config.toml
d_model = 320
activation = "tanh_gelu"
attn_scale = 0.125
optimizer = "muon_variant"
MLP neurons of a small language model. Each row is named by its layer, matrix (up: input weights; down: output weights) and neuron, and shows model dimensions 64-191. Each number is 500 + 25 x the weight over its row's rms, rounded and kept within 0 to 999. Numbers have three digits each.
After each neuron's rows, "fires on" lists the tokens most often at its 100 highest values on Wikipedia text that the model never trained on. A number after a token or word is its count.

L2.up787:466497496509459516495478462491510467506528500526510521523498435525464499496519510504530498448468543475523529513505478531474483520500506512507447525526479543527479490484488506483536501530499488483546446521492490501535445503523472518540505534528517508489513524544499521463502510486473505466541501487484525466486495444458502494500522522513518537492502494494509489427506459496494528505515
L2.down787:531469511522548477529504500484519526497492528503523527497509488507470493503511494498523486520508481443487451503525504492505515511487476507469540495484521476449512527508495431447479499498488489544507532512499467500486497532499487493522464475468519535488477540499498499428527484529494497463486552529497468479519515516507526485510507502568487500534504541455526514521497501506502483485476
fires on: " This" 25, "c" 21, "ich" 9, "r" 5, "ile" 5

L4.up563:511521516471468526508478491511529524512536509508499495537456517473508529516492480482492490505485499502492525474534504532478496458513515481520508527493472471506494441475434473516462476504514477453521526562522475523517523487497464521484524506485506478493459476526503500514496520521496512517482474527526474501490453507522516483514440515479483453531511517524526521505508546523529483534504
L4.down563:513457501501512517483511508482488510471456564486455519518511504512498534552489494528492532491512502484464517524473483535477491494468468523493560466507497453446513505475505469498433555525454531519534530508501486505447473546479496485529491519531520467479507548537463508492486505513507478514496512503468547528530463478499485458518476500521476503485520505525483484477472493470513520493483
fires on: " le" 43, "es" 24, " of" 12, "e" 6

L2.up827:489529493518536482499495501486532531529526489500491536497520467533532507469493445505512478537487532485480553467540502487500509512550453529498495510452531550508484489491561518455466493574489491488526521512545465474515485501460511513511494539504457492470472505517535479478507524479506505542543494479560490517503469508483490481476500494500530469497505458490443526473498482505493498528519
L2.down827:507518512450493509474482476520501450466525491481475502507474493545514524469537509508474491503489495528494489518521463499484512452498517501536491492467547504436446479515487532495524468512478501527490529517458505529540483468472496553528491462474535508506495487526545520474494463526504510504485491536490491450467526517494505531507491474508495475499494491524535536464509506530508497472498
fires on: " is" 28, " (" 15, " a" 12, " was" 10, "ide" 6, "born" 6

L4.up259:514500513508502471486514457517527477502496505523499490502499520455487499539480481461437551491494486470530503524493485485489507512530525461553547510475495505501520504506523513515500496501519494508458482467514513488473502466499487448481471481501524465482535534479503474473488457462513486480540518493464492505481475478517490478527514494480513510483534508484551509448482481501523534474505
L4.down259:515530466538461516523479465479490504489530508490488511494479511496487496434497461495526470501547497473521469486544523503511502503488491476511539476520514451479483454477492491543512488549496514477534530536506493525513503518502521536517534504517523504569490474526461460524512537502502494474475514488501514493491517541513498531456495516458523530486455490504487450498505523512485503495540
fires on: " " 14, "v" 14, "av" 14, "if" 9, "anc" 8, "w" 6

L3.up5:464520508502466511537461517447505488514490478520511528495493490504523495494514554456490520466531513496523526501488493484473487530499499511533535490508507499501505516479481504504505492488484502516477497522501466524524521471513496547449504489505496508454525499487491521516448515565513451529545500473471536488486482534521465495519486545459504500525533487494507520499495476540504491522524
L3.down5:459508523499473477530503529505495508480530471475485481534501516506497491507521477481573488537501445492471518440485568511550537449510498466503534526450470524522497541508513496522462515516505519504504515527528506499459487506496478509526485528486457504490480457491506494510461522499541484485478519468511515544539525504536485490485513508489527501492420494518551475538480501527501505484483
fires on: "-" 49, "o" 10, "un" 7, " un" 7, "ac" 4, "ens" 4

L7.up1100:511502522482465527507501500481513530549515484483510514552550461508527514482500487510503511520530539494494495526511531495463479530485479508503471463528494532493489503536471467489535495523488511473470495487532535464532492507533510492491537485495527462497521495472519501474517469467425503454524503497508475475475489463495492509510504520520453476500479503454525534488498523518492489511536
L7.down1100:472492474518524542467498492544465489478542494472493497423532544453496491502508521473494502495532485545455485515475491486549503511520510463485486505507510553470552486510487525542509536460501465498510464481479506507476495527483473507501458535464475489477523514482566466496485501465452486514486486499491522469514514499481477496477492493523528502501501476510507478489515533498508479472453
fires on: "d" 22, "m" 10, "c" 9, "r" 8, "i" 6, "." 4

L3.up1067:480521495450482503493537526505543523496509494530442487518493476499503514473470494529495496511489506497467487476495439478547479497535506518498486536474563520460504515487470465493480526514527468499514469473512484472487438436491516503507489514472518497520505519536512509481503484527466492544503488480498465533520523483477460482506522480531492471514459490503478511488478465529487482496490
L3.down1067:507470532499511519494521474463511514462500494500524519470506478497468487487494502527452484481521501485501540475517485512548466498481545522439493533537493480485503501489464497462480454506525502512491496504470507537549492500517498555514513525490477500539505503509464531517510517500536477512519493514494505497556505459511564509541474499477502525444510509517496525480454469489530496470522
fires on: " is" 18, ")," 17, "ant" 12, ":" 6, " a" 6, " was" 4

L2.up909:488522487484514504489536544496487507503522488445547514505500454473512529520473508537480509522479493495455501473484522518481499519522467487514492525506505536501506502520441507502538469518468506446522522509486469471500498460441495529487502538549456517513477459502483493513502567475502510462484478485518507527510493497503531491472485505476541511504474474514474478444508536505476475518507
L2.down909:470537463508495531518516474497466524527499495506445487528501567500459460489489480477523571510488475485463515478492496497486527501445501524504488508530497488463473468483514476545474510493544519474472477483491519494460488480457504529476505526484510514486515570525511518528451486495520488526451479513514484470456504522474521533547516459446516504453490505527540499517509486504522519541508
fires on: "ust" 16, "ution" 11, "ull" 8, "ment" 7, "ove" 7, "ory" 6

L4.up398:476489515509478475508513523501519469459525506543490523497521513505493464470461543451483520472556491501494502497530527473524520464510513544499462507522485526467515494447502495499496459509474491500490499530531494497501520472510542510456506493494464503453527461512528495486482537519496485537487484505531521519504515524468497496474507512510533532466537495458454510510500512484567548526499
L4.down398:497511490473500493571452497506456530517477534498512495485498544526462482494494483542473520528520506458491502471509508445502506508494494505573503533476490490527510532495475528462455528519505478523509492470513516520507498511438501509512488486448539524488433491502501520499502446531483525514485510504498484489492469473524515457518473507495560484466452448493528496464520465504500518470494
fires on: " un" 34, "un" 16, " organ" 12, " high" 6, "az" 5, " commun" 4

L3.up1264:480521512491449492457473512494503532517514470492497543480511515529534456484471483514533504495525482496478511513490517532492528495500498499468493468480452508470510480495484503526489501509510469502511509566497467537478492505476512493516562562487499476486505507508507452470539489478464469469518506532495531527482469471499499535478491515490500498498530533526520497510518492509555454521526
L3.down1264:454519522523481468502527485507481507525447517510428493486500541520490491519533506543491506482443503534492496487423473489503490497524519460530500467495472487523494529525470499492483497518495534500462505488482538483528529498440473506497491528535480517506511517501497516484506534513501508535494486532482487486488509467542472501496501486487504512516503510482470485479469535501512515517464
fires on: " Le" 28, "e" 19, " le" 10, " Total" 7, "out" 4